python train.py --num_hidden_layers=10 --head_dim=64 --rope_theta=10000.0 --bias="none" --init_std_o=0.00346 --beta1=0.95
MLP neurons of a small language model. Each row is named by its layer, matrix (up: input weights; down: output weights) and neuron, and shows model dimensions 448-575. Each number is 128 + 24 x the weight over its row's rms, rounded and kept within 0 to 255. Numbers have three digits each.
After each neuron's rows, "fires on" lists the tokens most often at its 100 highest values on Wikipedia text that the model never trained on.

L4.up962:117130135096154208095127124145133132095146143143130132110144135106164127130151139100087140142102139166140110096146092112139151101133143130127101138135117106168090100135128136103131151120125150121137074146123171128129101139113098156125171127124124143085147088108132128128146138110111125137134128155123092144165111131125153125142133109128132123159132115118130112109103103143114136110146
L4.down962:163120124115130170120106130136149124115114159103117148115116120122124123105154131132083143164113139143143055117139106113152156107201140130130150142123099139140134099120112137100134122135127121148124114155103116131152103107102117099123173124153086152109181077123113124140118140139126106137119153128129100151164145087094150133119120137104129164141144123171137135101114116161115143097141
fires on: " ", " |", "ines", " of", ","

L7.up356:104099136140134156092117116124111146151147139170126102138132115104129137160150159096145126114142100170115112087087129142132145104152107109095101122098116119145108140121121133135132129141170113127092139107127149143124132078119134121123164168134144122112189118126089118136163101138154082083137122160132133131144074136127131130105156106119173159112144074153179138124092142119100137076157
L7.down356:148151136172164138145144131119174134142136177144116096082125110141100095151132122137168118147150139152132102097123112143126130163070156102132117096133131101122087139143083140109119110135113120116156162105130165135114119114134163125134115134167136171128116076127132175158105135133120115100110078139130123111123134123128107119099128153184112109138152136117160139109141104129148131101128
fires on: " the", ",", ":", " |", " of"

L4.up916:127124112114133131124131095107125124137131144147099124127134140121156100132175121120110139119114085106122118159140129125142131128134120123094112108152170129136108148132084096131095123109100148158135157121102154147185113104105110139140143086097146117129108097123118104091104145140119129125136154122106087138157126090121111161147117131109143130138118121098179143138145131099102115114115
L4.down916:135104157155180145071114152066156126124149097122147106148129097095173127126118208168146126130061124122137127151135137135147149135187161075119078135121110105157167108138082113126077157128159110133161159132117154095159120126134152165120133145141163137149122156158129158088116117137133141152099147133110142145113133148121126109093124133127130098090137120129146134105114151109124093099081
fires on: " of", "op", "om", " Top", "ep", "in"

L4.up1850:144148104111149150130107087094123149126096142166118148176106122082164187138138164171096150130143127140140102165151157108178144097159131120137126115157066097148139149148107115117162110165125121126143132145121164147123135108114139102121100115165137134146160113111115168107121149137163141134122120083146132143089111123150134176105096086124157163120138123161159123097129083148136176135159
L4.down1850:159129136153141132126146130109126138116149137138139133089151127107170139130090132155098105150155101123154088094170100128129124145155134149134129114123122101140163100156105127121135136146140117121135096122148134139143161094122147155170105145109125098110122076118125152066146177132107128112180091127129140104110137105080105099149114169168143110104106122172116141130118137138142131143118
fires on: "-g", "g", "im", "ot", "ig"

L7.up2166:182121108164113137103055130133134102095123113124123117143109116079131157139161180098111165139122109173183148117164130126159116152157135109112155147129131133145141100170138146077136084120135128128093088166079125155108144125140122112115164123136146133130123139149145151125127131159152131115108106111095123099147109084106110155121113147133091126131161124184121103105108104116097189128164
L7.down2166:129120116143154135142131128141134096126117124119119114095136124137112140123133133127137140117117132134121182110117112144137106112033119108126167117123165126113131107132101104087117121140123120117134137178134140143133128140151122131130114143132135114146154098130121131134102141121097118117124130138126129123141131129125145150131128138123114135117133134133122152112114117125119135103141
fires on: "==", ".", "-", "|"

L7.up70:118128129149145140142150137192110153152135152145092136133110167115163110134140076178106115141142121104102088130117135140143126148150083115152169115126151135190138145102125182112126124122138161134080149147112119142169105112098094105136131107105102101105160109080116141125091169177173109104123102120111100124100112115111131148102097094179141140127102074134111140130158121125117135113170
L7.down70:160139130118087139158105138106134164092136081204179172153127128148169131135140098148133129144109154129107130132119132089139099156082138127153119155137165134126095094137130151123130131153164149133157084096146179121147082130109147146146086144130123116113129114119091188095134125108137119136117117133136136112135150138163137150137141117109138165105152107196103133149120149112134114080142
fires on: " ", "-", "or"

L7.up569:113112129156122112150129123101149152110124184125132140149121155139150103125122154144149113108132094155138135105131103096105142120128143083115098142114149154174168064150150116093135103151131147136037137183127086153135175126116120094105132117090139139127133138105141147141161173130109078135163140125108187125132127098158130174124108156142115147113106089128162166091117131107144129137161
L7.down569:153130141145137140147110150140134135151104124128120090118131136096142136150102163138130121135107139142139131108120122123140105151080134108123102120155120133138139113144171137109135136139126111125126160156137117142117121130107084113124109141123141128117105135103164127162136138140125124134105130136129113129108116110106124144141123144150119126139148129110135132121131143164132115119118
fires on: ".", ","

L7.up1157:162128148129166128124128103150120155122150125172093142153127137105185138115173161107070153155071120178139121097114098121145132136146139079108146074134109157120125092111122134126158128106141110147094166158068177178111123144137112147163126128130115131094179094116128152149128151147157140114159113132138143145126139091112125136117137120122133144153178074114149115150141127144106121097099
L7.down1157:144115100145150124155142155134165154142100157128129156107083103139154122144114110142102184123147152138154123127108097123128105133092125136112110145149112119167141112118129135171077076154122114116136123125106124157113126104134087173118160144129148147155098094119129113136166137138136108114112114088131142108160127167143116121182139132123138110129168161148147139146129146134154113123131
fires on: ":", ",", ";", " |", " Premier"

L7.up210:142117137141168145100102112105192147072130116129121122144128147099163114111126172086139138114126142122165141116131131135102107107130116090116161127147121154151121096158150140092125115137129111118118130156071166191097129148133132130144119118106165099077157109169126111138102150138150090135110079147063142147133118062149150132113114145143111139129193107138125147081146119114131138120116
L7.down210:132131136134139150133106123110115125155126121144116124122117124144145127145108122122147134125127146144159191138131135146123133130033137128120113121136108118128142139106140133105139132163115125112131141150122118138124116117124112136151155136137119137138116115113139115121148093121129117129134116133123118126128153131120122139117112138120143127126118150131154139102122135138131136131140
fires on: ".", "-", "|", ".\n\n", "\n\n"

L4.up1813:117148121121141140122087199133157136145158125097135110074096100099128127157134144122111130143142149153135122102156129078113136118163127114162137117140148119137171093147125107076143091108116078135148078157126140132110136137108117108087136160099134138117111114137144102133157103095154145120148103116120150136112112136121139167146119081110141134153120108155139180109162148125147207142128
L4.down1813:123126112133143151132151111123151157114114175131100113178137134127086111158123121108108130097117109132136133123143118079152128146125175109112153159129096108177118123133134127148150133132132158150098092107056083124109099118165125130102118150142081143162107134130128156147089176103144120134145125113120128115131128122143106131108164091142087126128112145094129125143140127097100129106119
fires on: "i", "it", "199", "198", "197", "in"

L4.up1876:122169170089168163118120137154101172114118126118132161114139102161193164146156114131092119107098113108083080154107095070144136129169120100130129149142162079162118105113103117128146090092108132123115130117145142092082092187129134139116162133101123146092117097127110145097153110131149121124074120128109119119152142144131134104066128124145151107098111108134107134119145147124177128119093
L4.down1876:126146138151123133135141153146128185137133126134102130113154136145152114158114097111125117097133129125118033140110172105125108144149134124154112119150202124151128127133121159123139131144120159118102143136134112100154139135109113158115118174135123143159125115143094127122112133127186126114117101137095147138127100128147121140134113119154145152108153115144109158121151130130144117138131
fires on: " "

L4.up773:130135141081152137063076103136158120130099108077173134091139141102111120129109144101100126114144144126088100118133100147146133117168150138116139114109126114115121124151126119140110120098139096134098143154155142137109110158084064133106163086126138152127125095156115147115099129150153143161166162109104091125131098127169133152120095166135137125150094121168099121143140143130148137178154
L4.down773:163155116146101152172137148165131161102158152125092124142065136122141118125133134105166102164101124129132141148127143156143127099099097080149113125146117144161169127079147108115122148109108103114102148129136109091141082085126114114130105156153082097104126141113090152150124144111121136085119094133102128116139171124133133141142165113122111139111131127120122147126134096175123148089104
fires on: "-", "–", " However", " while", "her", " gr"

L7.up1026:139124115136134144086119142103144114097161165151166129116106127107176117095120175120115112129127122177170110097145099109113105117113090113089107159141144150172162120150142132088141091113145081169143163201068207151113125137100117147127093139094137132174155096143115138129154163132142160106132141111094115133142088113159135156159095132164091114140161116112165153139100120116103128124148
L7.down1026:119126135127132116141107139108148137115118129128087124131123133110143115135133121119129139119085129115124180144096125143146105140000156120106111134131117127125132106152138110108142136118133142099112136156106108143121118140113117138112135134117091114133133086134144127133118124117146125140144133143127142139138160133118137148143097114129131143114124121116125124107083134137139128132115
fires on: ".", ".\n\n", "-", ".\"\n\n"

L4.up2159:140157137122143156136108136128104097108100139126088147137147091133143116151115121139097100134133115140101105191152160143126085125127162185101161098116071132103117171119114102140122102118147109141152092126155110134115130114142120139135107114107134184115173100107098142161177128161140114145127163091116099113151150162071193104117131167130154167120150130124099137142124141148148143120113
L4.down2159:090129100116116160167113118140134144167157081172143166153161103138161123135136110116156133130110165114175142142136138165105156125090096094144116110158151153117119090101092109110149136118151170119147118089113146134080098111127109097152128154115164136135123117120135138116124118122117167113125103121137127099072188085126124155122164081111102116150118084138114151161188117106100100101117
fires on: "13", " la", ".", " United", "ers", "rd"

L4.up1029:128159108077117154091155126114153143160150123130164136107065135110146138118147162133103127129151123125113141158134146116139146128116123148125162134121103128122100159152184110136097120136156131168139143168128100124151154097122094125145117067142095146099153114115118153156129121169126145113119090089102109151165128139104140133140093090096177156100146107114151121157103109147166131135106
L4.down1029:151120172157158142097116092146117087145112121156118135133170148112146104130095169139116121116106073152153163094097141128120132152091123123091134094116142093165121125147105088134163104127115129075108136122122117135105121126154094123160142118096164119144097169133135059084111165127116161112136136123152173107160113140127121132134116090134046115139135092152148119181111131103126113118128
fires on: ".", " G", "ig", "ft", "g", "f"

L7.up34:152128105120104137109139100163157132113138136105117136131201137120169112129201090102135142138149110110150099068144129114157154123144187130160111150145169135091179082127111134095131124075135150122114136137119123120135135134135109128142165137138113134126166098115124160166156127127194112117141160155161133129130113107131093129102092126087124128121143104158112107114124119127126107160123
L7.down34:134149165133108152128140121147131119124133130124106137103088145161163130100120130104103066135118146079143139167104125157120104148130136071140175108145147095135127144074112131123177101148086123135119137099114118105131160089064137129081081144144059137154098131143162116138128160109111108103151126107143111150097164155112154145160191176136114165108109128146128117097151151136136147165152
fires on: ",", " ", "–", "-", "X", " age"

L7.up1571:116135098138100130080145085097159162039111116153155138109125176129153145125129143167105120109118108159152130094135148133135157093135136104099133106131159137105095088094085097134142112135153126143105117148095130151096149184140146107164166123122163118121160149174090132114129119122123137121129119118098122121113166141106138142114149127123138183154156123153111145146139119161119166105145
L7.down1571:124119086128122105126132175116111178127141132097170105156139132138136103115118111162163166116107151155117129131103120118139167133127139156120109148128117139123133088138161165135134092144139130114163109135128149136148128101144088113108136133142073137109106104135100161141120093126151104128148111181157096117107070143106097142109125112139162105102129161139102147125090151109139109127161
fires on: ",", " and", ":", "l"

L7.up314:111097140129106136100109101085123166086145147136151127122114164161135154116114129123125132144130133186145120087138112084130106161142126112099090130131145097150141101142138167094113095142151088112094129151125119159130138126133104101089147143075129128147121127132134104119127129140160128119129159138103155143111135138115138101088093117117087119170122068073150160157105110123095159126166
L7.down314:115131156139146146148125121093141116155110101171119106122117131122133120147095113140125142132127155137103138102100117166151107148087125152136097103146123146164138133136133108081130114164132108136135174157097133147074142123103071131158111125103116135146113138136174155121118113115115133146115117159129116149140158157125119149139120157155132162114165126117141115098134129094134139129130
fires on: ".", ",", ".\n\n", " the"

L7.up209:137076111126134156078086084165140128100145119132144113113135103110155164120153149107145163136117102146158134097114119087111121133130130092092156102143125123166150101160138156097135098133115157116069098167081149157110131126148129113116174094162143116112133136107157113136109152168135106116113149093095087135142112081110153127121116124114125154144133085165124154100149141150113144142177
L7.down209:137112120145120150118105135142154120122114131123129134123124144130139133129143125125140120143130121125158192113103112130133109116000121110114134129116114133137135083125133152088116112107125128106117137180108130163117124142133121119122138109125138104131140099117144128146113142132127130122141127125110124102139134113120122131134126120132126141128140134129140128098112133140120139111137
fires on: ".", ".\n\n", "\n\n"

L4.up1475:132135129116149165131119140082127144166178119154126165129140118125179129133154105082078116132153127129117110101114123072189121126136132105133129114107138099137121112118068144124144067160118110117168119119156152143085125161166123155160125132121129132127133127129084126164117141174133114160078132114144143078142123135149107113098131143133149117140165098155092131073161142143122101123150
L4.down1475:146153129122135153150139151117155139148136141147107091128111144146138086129129068106101152122148135129152070160109144106134144156145157139141159129134173136134137118153146103098132148154126156130121110152157151116174099143110089131113103162148098140128169134116097141153143159148148159130118112123093146126150157107126137110116109123132179129121141094106112125114151056138146131145141
fires on: " ", "."

L7.up784:126080125136085147125087113143129117080125174140112112139124155149135120086120128120135135141147117151198120121120092092126174155127125095110158140164134154142162107170161088091175106120162107121099161166131133177097119142124091114112157120088117136116151117175148108120145133144139135143140171161111133136119151091155122148087133134141084102159186074125128150130143122122102137081157
L7.down784:129146155137092123134142124113116156129152142151109152123130127105150135149108143096137116119109124159144160107103131161149121132045148158105106124154115185144141090121162159090129137146160104110127160148136137126107147126105110127105117120128105117132099147168073132126132120121124110134153113134116132140148113147136120138129116135123147153128168106123140137113104136132140159130125
fires on: ".", ",", ".\n\n"